python train.py --n_head=5 --d_mlp=640 --activation="swiglu" --norm_place="pre" --attn_scale=0.125 --lr=0.000947 --beta1=0.95 --decay_fraction=0.936
MLP neurons of a small language model. Each row is named by its layer, matrix (down: output weights) and neuron, and shows model dimensions 32-287. Each number is 500 + 25 x the weight over its row's rms, rounded and kept within 0 to 999. Numbers have three digits each. A neuron's up and down rows have the sign that makes its largest values positive.
After each neuron's rows, "fires before" lists the tokens most often just after its 100 highest values on Wikipedia text that the model never trained on.

L7.down534:544526540508505506458518502481523505456478553493466468525513542522528464519504505473528478497507565506485509501507509492484549534491504479494495503485498461480480551498469473540470499504507505483520510489508525519488497492480473542480471533511545492469491505545496503532527505482540463492484506488510535493526505528521496472549489427500487549498486526472530433462505466512496497534467525498527480542510480512507467501468477507501530497504524507490515532524532554517471494465515536503525487517487519483463550508499529497502522531538492502536483460505510532516507511490498493496503516457521475476502485494495519513519517504507524484545502503494489515487459498486482494498497528488490573507480527468497510491496519487527471537473491453493502499535551503521579496478517508
fires before: "\n", " |"

L11.down264:461496494516528516501501494512536533498518566520493496508542489493495493471503506471438498468480509471504492460548465492512493509502551508518565518519529494474487512471537513524545506483459516480453493513454466482496528528531458457479522512504480476520518481528490464544501457540499524428526482478480505516487490495510516510521518483506508507501527504474464438502449486490498507508502476467474487516507546492461492525529524514512498496523512533492554462506535529516506478478514518519485470525515482469435456479419519482476515501466528468494525506529493463539498541483504517506468467516528539505491479469483479476534508537526518506536500502508497473491478511487481492474489485488472510470505488470500479512500514469511515475493530478513501493516505481460525473515536511
fires before: " |", " ", "\n", " +"

L14.down559:499452506485467505523497515492493499540482541518488543515454497485503463506518494508471478513507502547532486525516499512534492509540472501481477504524547480514468507549489547497468508495459520459520487499494515504504490457488489519491472564483486525473517504519507539521499477509530474498490491534510486489520446500484515508519490474513508513486521502471476513530481544527510467501450486550487491547514485512542522453472528494519481516492513473507492471458458503537517465502457516485502533474484481519496584519476503448471470507488524486495529534479497538459507517436478482527500467547519532470490494489498515481471466494503521472498470510522482472517515497481534515518483481490523531448512496514498521575494534510468534479508468490472505548523488493455483518479502482
fires before: "-", "\n"

L11.down393:511467524474485514490490488503519525520531510515481517480463514459476496488511521534525493524493495517540542517481534492486472473468503509512496537565519497502479479478545496465529519497499523519507533474494540476495508499474525549493515508522531505483526528482464496543492500487526531554495526467390550469511541462473487469536498493448512508517493459535524455480502460510564504556443472469522496481499498501491506517479516506514493554496486526483509500478487529515499490488517527479548493512510484487468513541457481502475487478473507529530520493524517500482506501476533503488504509481481522501464523498495497480513461504500470539508486519508495537495497481505519487522485513527497543523501529515538500504498510477514491542455487497496489508520553529494503501495527489
fires before: " |", "ell", "C.", " Ret;"

L10.down315:541528477505522499487519491486460529478470516499498549538494500479526475514486489486523517524491505488515498494487525487488480499490461492492486481498472509516474471507498491501474483500514516496492493460521498520460500487484490555502533464524549541535570481527487498512480515494512429485517494492472519450503516487493502499466496488522523507530530481470511500490504528505512440516498462527464517540502506531492466546467518498473498481488519456463521524470495507500482478571517559459475499434532486512499509483498502443514468506468475461489471535509494525498515492486488527525508552505456511477468493489521533497504532493524484501500504501480472527487548476441482538450496452476500501507526534515518506499488520486539464486482529485474483526525544500523497478493513520
fires before: " |", "\n"

L2.down592:477510496541523506502487504483503514485513453509502506518490517547494497511521498509508464519516489507512441493497472534468495519509446476470474522446550466489469514497501483512494509519549489548471482475521534518502480502458505448509524509506509447539534524483481512538466513515496494526490514497516525491504506486551489513495486520529503454462525482492515504456503540524430485514487507536513528520505464499526472508524461498493483501464544487518470495527534493525488461470487503474492492489504507560515583524518522485477506506518494506514479494524514501478513495518513521467490496485505502551483521498481497514480490486499497484494528494499520551496469470512517491517564454484534466509510505492503502454526480517510508515492484531477498492509524488432497479480478490
fires before: " |", ",", " (M", " City", " and", " Aud"

L18.down509:528506496499488526531549536505515484472491486457445486531465526524531479542486471514468513465457512468528426470483505536470503493509528476499483468464475469474498530512509463494475495478492496525441477537523522536491497510529496474523470520490510542499499484527504475509514481502494505542493507531506516491495526502501546477482478543492490517488518515507463500526518499538450481506454498541533487517500552487515497500475486503507503487458540502528447479503548529499491512474500526497479506525523486498517548524507503500513496492465527476518467540533521457510534507546504477502524498527520525484536497510483531451490492490465527519532525513532515511458496500519506480498466466509531519469504500455510484470525512463467512527535586476480500478458475499479477517530460505
fires before: " |", " 4", "4", " 0", "in"

L6.down475:505513525462510502536548511518499519488486516491518465497511519467461528518488492489487484513510518450495483507503543526465506512521478489456519492493535523529501511552488484490500500483496492528496502482515533518494474462495479469480503499536494532508488520499498481499496489492492511511474480478525490477518549475504499493523473463525498519502511529470511522471496485535553477485446498562512456518519534497547503446529482468534490463516500487501473505538513481492466460497483511558500496502510511509520604480490480505511477475498483485509486549442517494502497519467500531490533506479518497554472514496520521509542485515497513528491501503472516477537525484485550495489533499487538491518519520528532473485500542516487539473480532506482499518511515507485490514481520562
fires before: "\n", "-", "(", "The", "In"

L19.down133:469496531502476481475547464539489498503502504523499487555485477518477489502512483490509505508499513535539478515512481513484497540529495488478489512474529483511484511507558501499478553556484503551505449470534540493512505497514522506491477521502471500486477512509530503523504487481495508487468523527473460512522489527489507454517486448468494490527513489497476521512528533476458521492462517536487553494501483490485535490528491507527487487554501521526524515506537500473518510463521567449484512495466520513496525511500515490500529482491494449502518531535492518472546475482451524443535540523498501506490489441507529462527501527478498526489511493470482479536448536503475542545510504475473483484525586470465533513500513493507483498498479529524478512481540492501487499461545511
fires before: " |", " 0", " 4", " and", " 0.0"

L5.down393:453510517508497504490506493501505479525500519479526488492520533435508536472521527524499478514495515514516538492476490540489498530487513483492518490512542525529524525533490505500474509530525482466474500515524476473485500469499520493520549494555470522502516475468503517523510499475509473516479485473562510505466534496479472482497491516479500478527491498513499562521501521508559487489473540498490509486535472539494519488500506488505469492494502507473495520485495524493493494498512491507496498466526540475486589523556492538498508501529524471488467539445498460520484493478525455482520530488467505508525509520499529500475501523512529518486479539490541494521504529505486504542512528486514515493551505532506499547495558501545526524532458470510487517528499488514488507479531499
fires before: "\n", " The", " He", " the", " It"

L4.down466:508519517498538532485496508498523435491488492501508482506518558505495514534552510468504483507514455479486481491467509553539488517514484498476531475452567436485472482508529463530483463541527530490475516486531510499499530502476502480500490500533491493517566476481508514498495540490530481496497492509484480506511519489468526517508499520523507478514554482518496501497501503493532462495464576485482470537504500533517447494507580448515490484531511468540481475508492477510500497492513479507522490523475521515481504495494532480464498533514496472506488468506496501487539511543513500523509466504466516543476481488512482534487516487550528546503480498472498464495487477498488507496501484455484462458519481483478498526480473514518509513495536471489494451519501498486466518521455559
fires before: "\n"

L7.down531:557462525528497519531505496502507504515510538451479489545499513447505462492498527474473539494514523465489496538502507463443506507475528507537448505513576495489503498503453501467491496518493517515486495499512524533495515503520475521549453512513499530476453490489480480571504507490509466487545496475452510513513539518542503476523486503493528497520544537512537505528516510502484483474509523480491503480448491468473544489523469517504502479505487536491558495480504528496554479489454531462502530505506510496504474513506447481506494499507513507538497471507489517451501496484486511494507497515491498471500492504487488520568507508496525471481475513498497518488467524505509510525503541518452456431478474506527518453506516525489463491482531518461507515492531487496455524476503488
fires before: " 4", " 3", " 0", " Total", " 5", " 6"

L6.down419:520470548460446503499520504511534535482522512522509516498513517543507508516528492431479496512481516498507464472507506472555518481493536492522573471515499451477484511526470525500460526518532503515524520469513479520514499454455476504545487525511533468493503529521504478516504472492550511494470465512511500526502474497493532547479501496509482484487493518504482484500495527513479499522519497524557471513493523556511485456470540536489501470491525469512468473488506515513483511495528545521442490507529497513485479483519491465527481544490505523485511463506547511485525473496500471473499494520477542511487502500511486474525511462525514474543524505483502537477479508468474530472468500479473530487470479449490499495533465468498504504536515477507468506526485485484483467495504466
fires before: "\n", " %", " Lin", " :"

L5.down207:485501481471514504522470513485498520515537515489493489482500504475490514476504524503467500480485494532488509493507469473525516512507484525494497473445524530503470484495550522517492541492459498505499491522475485456481500551450484499482496561534491481486459491476486502480478524491528499504483534514496531517463483558518513486471523539462505495512495477446490514520488509493560500515487509452498538499518502479495479497497522503474470495510472521459530523509443489512507521542537502471502516516486481487471562519479523516496534479513500509491451489459560499493494486497495498512453531482516502522515509540490494466495515488492496473463479496496476499477469525523509516546535511455401495542491498492459492463481502476483505495493502542504487504523483519523517482505529523
fires before: "\n"

L4.down119:485512514509516546471507489511500509504506513506512507515489496458492520415489552525454449498502473502504530491513482489507493473499496538533457465486499523506483497524484518504482516504512511500506507493492532497465499496500544523485525492536523515504482486490495486505511486528513528504524510476545497476539508513486500470500470496498502471487471514482474509531538497471605510483430497533504461492522500506487524501504492504476497496508536477514480514496483496493511504484519508575517510532503472463464572530507484473462496481501520525510508491467520504496516507499514492526460490514490481546504478524510472481517531480485511545522480470503485515574520510494507505521487504495533507503491504540472503489475574480510534512506499516473556502531524548517503544463522478
fires before: "\n", " In", " The"

L12.down76:518491514486482505483526515518511518496452501483532527457521525446501505464498503490473536459489543480480524518473529548480466513509529533535477484501497491436489467506507482440495499517526526527478501440531483502458536537493544507498485496511511524512514486500449492533469524521517494543504467457504547535543538464488553489516498491505518503452509509487483493491482468537530498496431486502482490508523521471484519534498479548508515471468510516521534465508504530498494492463511535525510473495521439497482533491486486511465463538474514495508494464527504491496467495515483466498485510513487484525506531492487560478541476498488470487540530478512521518502451496531508465513477507475476485460513494467527486459447499463478531503531549498510502491513486516493484486461458453
fires before: "|", "|---|---|---|---|---|", "\n"

L18.down72:498491482479449512502531490472543495457478527513503507541540524537516458487509498500469506530511475470494515499513478484482512524481495511528510475459495497486482490527507494483487517501497474501475481498518490509494497482451526489516526537490492533487525542515494498545505512538510491532521470524522524475538522475520533520505477472494516500499519490481488456526518457505432471530413534496493478545521513500477477498448510494453516513474498494511506550549481535506549470518524541511485458448505540483481533511489485514539485477490489497498532531607561499515513483507521547537531503491497483541513529470510516531477459498463511508538497506512494496502518509495487513486490471510497518514532479534514490494519501490492493495523493503541498472491490464496514511532545474
fires before: "\n", "\n ", " in", ":"

L5.down244:466464501521471482500496506507535479472474526502470484521490524512514526519513472469513489521516502492513506471528511531470468527484493469494552520470501466489490462547512459534486517484537517516492472513481518503469482490518523487502503490532458504522504538575507498536486513511541468483484464502508485461484515497520493481506474506496496514519473538514463451507490495481517485488532549508524536516531542486501480481508459505508476479502534527524514515528520490498546496508519519491518496496496524513512578527502472515514503504477508475506500513481531475495483532521514542466485490462540490477488513500505512481491484526552557509474511497518515517484510481441526559505475480493507479495535482485502490484518520522538489523470548518457513546467503501472500468491527525
fires before: "\n"

L11.down560:494534492498454530481510509516481516482498504495503496473500512476445519528535449497479486540512513481480510466550464502520528531469517531489513517513482500484484531486501477496505513498461491464480525491507518491494522520523503531510513501496527494498509498497511526528487468468545521501461491506439526499523543495452526493491517461499485529537518485464497449507503515502602527491557493481561516496501483502486490458526527456504501513505475525508475495486462513488499501497517512510531494504509516512454408512449495501452514486528491489498531515464526500524487522484483501515483508470482484508505463534492508483530516466541523457472483504481474502486462496461489499517496431513490542489522488488519453474505466467516509515508517465532485515500516502507512552516475487
fires before: " |", " ", " +"

L18.down629:474517535497539523521486478488502521464487524552476476512556498469474493505507509472497517490496489513490486552500483472502476495508487495495484460525494499468496564511484507480477483532487487504485486447518507523499525505527504538491531512504510476475521472522495512499469509483518509489484469437464463472504500504503491543528499511515471509500490547482485484508563452521535477495463430488523450531481509487505522460526489494498525485511514485500526470479465532503518484496483570485477495462504527501489566530506474481491483564493505511482502484479494495508464499505426490535485520542493489486479503499496545517488493522491493512506492497509489509483453468485525452501505486472506518501495541484559520544516529487499503499497468494542550490504474473561477503546518501
fires before: "-", "\n"

L3.down15:463511502514508494472510524491513525494489534563483486528496532498509491514487509498514475520447508518517524485517544483519489508481500474477477474539473451518468501476507464465528502519502490535468550515482517504451539494513498509454479532479556486483493506500489480467485492485466501491478499470426516495503450532460528513509520508504540520499507524475526511486502515451502503481491523484500490483519512507504481532510521504527498500504464519483502451531447512514443532489476481475521483458532493511509432464511526505506565491514473518482462508514526526521518528511577492480482520504474517522492518501477509519518512520516524513506532506483489500523457510463480524527475466514456504537472484513507540479507457470500479530521520505486504505517539522500509466490467544
fires before: " |", "\n", " by:", " by"

L6.down584:461496546515496517503548528499510504528509557543486511485543464488504494509525518517525485533497487475534470492463482484466518547497483504499518480542519509479532537535479476466485501483512477499492490500534544527486521493548496532536469450521486461474497478505472486513522479490530504511502525474448501454448524505494486504524468496479468559494460485512511499567484502513533505504469495511512529507509480500482502462500443515494499453494529516498507490523511514564519483508492514504490438494520529499485559469482481529510455485473512506490548502499473513468500492513518506503508524461522485499490562485490520463543498477480526519505471509502501472528464469465478493479523529500521495518523489492516510476522523500522462493510483487470477524465487485512515527509510549
fires before: "\n", "M", "The", "In", "-", "John"